MLP neurons of a small language model. Each row is named by its layer, matrix (up: input weights) and neuron, and shows model dimensions 0-191. Each number is 128 + 24 x the weight over its row's rms, rounded and kept within 0 to 255. Numbers have three digits each.
Before each neuron's rows, "fires after" lists the tokens most often just before its 100 highest values on Wikipedia text that the model never trained on.

fires after: " |", "-"
L11.up1026:115099115087119176128173102131140095151098140129135142116146130119149086126136125129096093100119133123121125115152089160157075083172153096150113103147071108129127134115096173149169149149172122085118130154126119107146132170096127106143117128134116122123129104149155133110171144138132165153120110106108125126100163104123095109150124124127126115087159079131166088143100147145155132143103177119124133110126132159138155145119142068109090123140083124119099119156123154131091123097063091118171155145125134154118123091144105136144156127106146124135124128127112111078118115165127111113

fires after: " |", " Mar"
L11.up291:129134118089138166135194076145149139074111120129115133130098119161196112119148154124121072119140060129127132151143133140146159108167134086179131140157089155128110101107176147109109084159104154151144110164121148127138106113128114153161113124158136147128128121120125136126115123133150131106113142119085152127111145120127091083163160141115104148137123114142086185128132114122106129121144153098113151133171147181128101091138133125124101117124116122150135074090134103148146144116107137114141126117146137161149121124128146149090145136100158121132099182131120140112124097136136070110

fires after: " \"", " a", " p", "\\", " the"
L12.up160:148113117125121111105146178142078105143111143136102118146108155119121157138122126051113115121170159149107162069082126151135111132166151132154109139141111101160111131116133117158095158126088127115088152157121133148110143130138115139153098123092150124139122147066159132136095143137125150129144140148162169148148149137118120118133128180129107087164109126123147141095135133117118136131107093135144190118145136175147106091137120147140107085115124147122130140162135130128181145124124122093160158123115174126144167133139113107123104124150086114103077117132136139122122087106058096134

fires after: " |", "|", " ISBN", "za", ","
L9.up1231:116132132180114104136147131131086136126167113140154128113126143129125092086116081080110113139127108139127087124185130126137121122075135137152139120112185082091145127141094106152128112177105096111101123144123122134114104124141139086165130130183125109134144125177145154127150112148147108167147130173111094132144146106118143109102131101131132120139125092144145122131140143133115121119116156061116100140123164098176143164151125158147132154124115099105114113114097150125132097161138100143094080127111153150137103173128141133102148100153125137166111069146154117156122179144094098128

fires after: " United", " and", " –", " |", "000", ","
L2.up1241:123104179144130112131163119138135134124102158101154140089129108131147101082095106111108129161112130071176058165124161171170091143140116130138169137174130190138120138168146163150070109100133131163114117126133094133126151136143123121133120147137115130120140134117109151106105120130106135150108129101104095164136099157187140091148165110156111140137130143112112149103123147166153137139091141096113154110122173147156109144096133129137181123140135125087140164106093158129137142135142135171116126122116126109117144145154152109104152150107102123139134101145138181132159126093117120105

fires after: " |", ";", " Score"
L9.up204:141129151126132132112069103145117096175137111103085132162139119118127110173182154147140127145126128119127095117111121164102164128152139113118115100127131165132107114181145088127129100123160096143109119150137143134139150124105138147120104094113136140136114118154100132109150151054117171162125142105111119143154135111147138115130147170130121133128091131128060106138153116185105128148158099159143134131146088155149136105136123142146127085110121130173102165184149104089105145137197123137136114147136136157138154168129139123162100061103103095122135106146116145158131142129149124128

fires after: ",", " (", " in", " |"
L11.up257:131136121122155140129147111151103116093156087104169144113104119177132124120128154129152063096089070160090156105173153140143120101133152127174084099141105158135142141126117143138112113107141092124133122147133119151137105128188105139118095120188128194132135124142070109096188104094149168124149136110137104140150157126151117092156110136104118142115108139116101165089114102162101142123112145105123141149127134144123134132085126136163138147149121147160130136122126190128139127132154122125164126137134148118147108135130113115079151160107118110122108122167149106099145100127149133098

fires after: "d", "ic", "t", "ent", "it", "b"
L12.up458:166187138114096106146126115116116124152136126139148125124153120138166149152147114150146144125144131126137145082113112125132178140115103129139133151131184165136121150169139122167139134130105110133154135118116184136133163146129109097166120103133117147135149121116136135080126126060077120077165097151141168132127139091133096139154134101146147142182184157118112160132127124108149114122134111160103141152164095135119124110116131090147109141116079164138102159169132105121154130111125156138130150132072138135099099161087137139093102107124173123144108116141112133088111158158145176112

fires after: " |", ";", ",", "%"
L9.up153:123116081102091111150128092144080113131156130098152123092131082132089155152177107144115130104102145122125126111127119138175143115178124147142116105091134137107160082115164078089157112140150162143113108100080152109195159157110121130081117153154150138111156161132105123127149113115115164083122157149111083163102140136123105113111121162127167135094090130133104115122134108109141130132102120134170109156162119154107111121148127138126114115134103129151129126110140129108139131150163141128112105080141121114164134115128106161155118163115136098116136114116087091097123147132061119118

fires after: " the", " The", "The", " AI", " a"
L12.up1494:128135157151133148091150168172126138127151122171105115129111140125135123151104137168137087143113134163100138074090167160122123146164141127138101203104088152143127170129113113114148184100103143156083106121116182109130136142121160109170115148094134111137142145165141135118145129126124109110140091102119154134105138108110088138104120150141091123149141109132152122139121097115072106136098114128124119101148082131153114111171120090143093136108143140116102148125120157153141133113153196096143147109167117171137112143123143091131132137097132142112138102166125114123110100169106110099

fires after: " |", ",", "="
L11.up1330:101154141111133123113170133115118167112160116144150140099134118133153085067124105155116112116116090083145109097096110137080105129108159117133100118143092174123167126066127172144091127135138118121148123129114130179136150166139132114108157146176108128138109116130143128095139148160151149134144129129103118109147104131127097117125085139140148177180118115116128113127159126105089123121161123092112127154100157072146159123115131151108147118125115105127128131165091165163118113142146126130132136146114105152143162113106169096129137182113144105175104131155103082117136116163129189127

fires after: " |", "|", " –", ",", " the"
L9.up77:143143104155172115117092128186092145150140141151163132124144132107093133109089110098110100130137101112105135109147143151093151150129119110157098071145160140139100107143093160110130129125141124115127102179134102147139116136139167072110125106132126104124105104185107162138109129077151137129085173130142084082124160104133122130130127179148112080136127109130093106109116105150119106124082146124182083159100129107148092140092130141130158148143085148092114129137144122148100104084172099125136154130131127112139136124146127131131107123099113110129128119120142115124143180136175116145

fires after: ",", " October", " September", " in", " December", " August"
L11.up302:123083120100095091120112094162110119125085101094160118102160112118157123135157177145134131077144177116094099150155147074143152130117119094144171091149138152138118116109096093165097165122133148147114131151194115142142151131121142107143131144141116149124157101174114116130152123115092155113129130073177152156113132155104103115165140098101119131114114134128144102151105132164131139127161153129127137127118150112116172132076126152128166094163157142149080138145172114139135133115108107131107101118094136107135100114148110159089116112118131106122136109172134126157121122173111120125

fires after: " |", ",", ")", ";", "|"
L9.up785:161152132092099143149168094093085138153150128121068110113168143114134111106089124105089121109116105145123077164171148108126125106136130189123110118123103115106185141127181142144118129128112105173121139103085147124158158123162100151158140126106121158131130119117126120177151127116079142125141105140141129136105133144068125099144130100143142103124125108127097076124141154087118109104157139133138148153132154122146098101119131127160134142203115139102142155110103100121156125112136100108118118129136130123147109146132123081119135107120138154115087098105092135149130107179117172118

fires after: " |", "′", "°"
L11.up1285:132123122171131102111171116143168107144082127147097141146108116114128095137185165119096157117142128126099142120132128119145108115144126099111119091117159195104112138156157150178148150107116150130126152130157090090112092154124080078132133171109123124120110144125106144166138122135169153143103155138122133151066132141122125074165135108146064139112113148117132118118108155141137132130169092164109119109144152175168167100132129143147114124146142183120132150154151134115114144113112104143132129131085142130139080131130122124110111149150082101137129106171163137103121134125143114163

fires after: ";", " |", "gl", " mi"
L9.up1311:140148115111121116127152111139152142163173133116117118108122114106091142175134153155126115167134160152134123103164099181164147122147123180138153113115130149136161102166166130155132078140105119128136107110112148097137134127122138126134122102116134129125126133124079111127148130128093122118116140109097069131076211131122131137168172157100161103147082150137100089115104124107091129128088147155163165152136161151120117102098126156141111120107144128151112147149121149106136141095155093151128111141138159164134168143133094126160104122122132122111147120132074161125090131094084097113

fires after: " |", ".", ";", ",", " Mark", "–"
L9.up943:148121071218144132138140098154115115126102106140100124085175109124114110129120148112120133153101142123133108128124126080125131142154133113151106124128133142167147105171133080103186134159147103116153104107155134134132173117150135131116151117175134167120097116103109130158148133121117185141090135112110112120058176134122161143121166155130124106126107139139093157117120128140128141131112133124142118140117134106104126121114126139191116138126134115148093096083129144092116132159168139111119080121153139114181144135129094139108104090073089131107140111135141134136159133132080117124

fires after: " |", ",", ";", " the"
L9.up955:118129122092160086140114089132139128173103095094135134090179133135100118131172133161141120122118103119139141119128135098087156137145131082116055122105130150119146124159133128147138119126150129111121089139113111135129142092088115151074116118099132159124098134142107108129145150084160131135104138152136125131108155120131095120151138170109132099119160168100116139164125134149092136137112062155164108099144107141134117128101131146147120120073100130197087115165142121132130139126195147159114124150148104154141185144101140125148112078106125109158134134123127133110132148128086125098

fires after: " |", " –", ";", " Gib"
L11.up717:148131099112150104158151081092146115097135077122129126122159106151155128133130151128132106141136112144102132132109107111124126135148126117171131122123120181109184121164141158166068104092154135124125097132155133145183124122159081157171118131152133159133123127085125114130166120100159167103162156113099159138119162121139084123168131143125119143146128151140147149172086100129139138110177174109134141141166123114095115113107122118146124105156145112127107117109134082142127118110085133131152133116112116141178073146114142160115152163135182113127118136129113085082123098130118095121

fires after: " |", " the", ",", " A", " Bac", " The"
L9.up323:112168148114098133146137124160103156109122142104172133103158093109167110125054132108131117116115099149108125173153120116142174135119130121150147115152149114109171134110155101110112139157138169137101124114089108124179141117165152116136104155117143164117082111128153124123104130088103118133107128132130141113148156142079120116084122122163151115126136143141112138082124122187101098115110120124115129177112159174127116148099128113141134105153097085119097128116128100108133122116092157171141129132108139100112138137173127102111106131092139166165104134080152140120110120182100170170

fires after: "=", "″", " |", "°", "\n\n", " ("
L11.up365:101137146133114144128118125113141132141113100150126133090091087151169123100138173160134129116134084122097120120118120085134124130146133115144119089171122163120169164077128176139106125168149120151134105123129128120142149152144094141126126139167125113138140163153133122090112144151117139117168107115081150166147148131137104119165138090136119153172128102153125126151105154142088124128184131118141157162140164112162120129112129137072138139126142080110066167170104133129135117145094167115115107142120138156135083123150116128133142136140149107160084117155094086126142095168064118136

fires after: " |", ",", "|", "omm", "b"
L9.up1362:153149120076130098127128127068069122122099147118109127166096107106107120149169074144147158128123093117166120130107176121130128106116129141142087076110141123119152108120103099098155119153112089124115123126108165138079150142131111117101137155133114161128153143158123181135142132072110147116140104162133108156101136135137135116140151130130132148085101138136105107141173106156133139133129156151131140157172134095179089163146121127097159105141113105114128065129151111120150112114139127110139118119113088125182125162134085145145119134123087116147140072143127093128126152118153106134

fires after: ",", " of", " in", " |", " High", "\n\n"
L11.up278:156172131196096112080119122140160124139103168129151125106113122129112133100138139133060133106146144152156092145100110119099118120129123133122141114075094152144173110178129134161128149142114149101093153118145120107122166159093114056135115139140123130129166107130114123116116138146066141122138131081098177106142156116126134112103141125113130143133171113128153122137130147150173149122146091085185171111141161122131135160115132142092146172148134119127102152084141124167102103134152142171115117135114133132137115142115113127131175118126136149145098104146141123144088144156161138125

fires after: " in", " of", ","
L11.up1085:136091101154110113122147087149131135103105097101146126082123112129140069123146159156161103091117109145158120152123153122127159109131136133161121114126102212145178135117141121120112152171141140099141130147118164167144125086100150125131121136181124116124153139144108075119131113110128117118122089095135123170188129159139099095171093111165107174127126127129149133134122122136101106121165129096131124141133115176122112147091134130124151128097079125148144132098151128158145135137168115134130139131128126161107110120155150106068150113109159135105113133146165091126064123121158126131

fires after: " |", ",", "–", "hen", "-"
L11.up235:136128156146088097103140105172114106122132133123109134131150114160069134177107172132104113111133118139131068141149129104097099126146121120143161152144125143114136112153091152141163097091094133129116154138144135113115125137100111123116138115109136153137119154140112112131151115089092097096116165093125140111115138126123159098109108123089068127141082168122204111127093112109138131136091099122130130089114165138136154143107127129116150178165145156163109157104137098113148158145155108153156129152099138148170141173099112136129152170150120128156161129145135122163128167163162100141

fires after: "d", "g", "b", "ed", "ing", "ud"
L12.up922:148143155156100127112115135109141126159168115144138133142156131126135146117138098143142145080130177128100150108106120091126138109123117123140159134100148130129157172146162126144128145145112111172131132125097136130156150126073083113168114112143161116154112111138160129048133104144102101106135139184151153125116124110142121128129132098189130141198123158137084144111145143116146107124131106129079119151155100154127130085106135144116132151100083188158123149153110111118133109119169138162145176125094135172109109143094151133109114112146149114158126150134105149117158145103102172112

fires after: " |", "=", "|"
L11.up973:103108130130128115130156101110143137136140105170100149150139100135167114114131135122109125135121117096113151140127128153164115106140145131182127099157131176115102087112116173115123130146131125111149120147102117122130119186114129128118129140144123132135084124144139148155172140139161117135111135086068165134056155155119096098156122116131133158097141141138104130139119102066109129131150100105098153139143143141130110067093130151084105139121116140061101134152081106107130122131133113096145136101109173122170084094117136130094130152119105123113088174143081090103130125168117130133

fires after: " the", " a", " an", " The", " their"
L12.up32:131135136128089121077144116141107119089101144161086115122138144120105121147122142141140115152117128141100144089127118127131095143176141118164170154116085170168097160120122115159171159149105156098088120113112184124173138124091135112123116139101113108138122109198120124138138101139101124143125085117159128143176134112113111138141119150169111133142136184119115145154117129113094113122142150131106136058150146174149093132141102162152149106125136103142114145121166154128169147150145139129149162105143098182133130119127143121102141159091123128143154120196105132160127123146118115118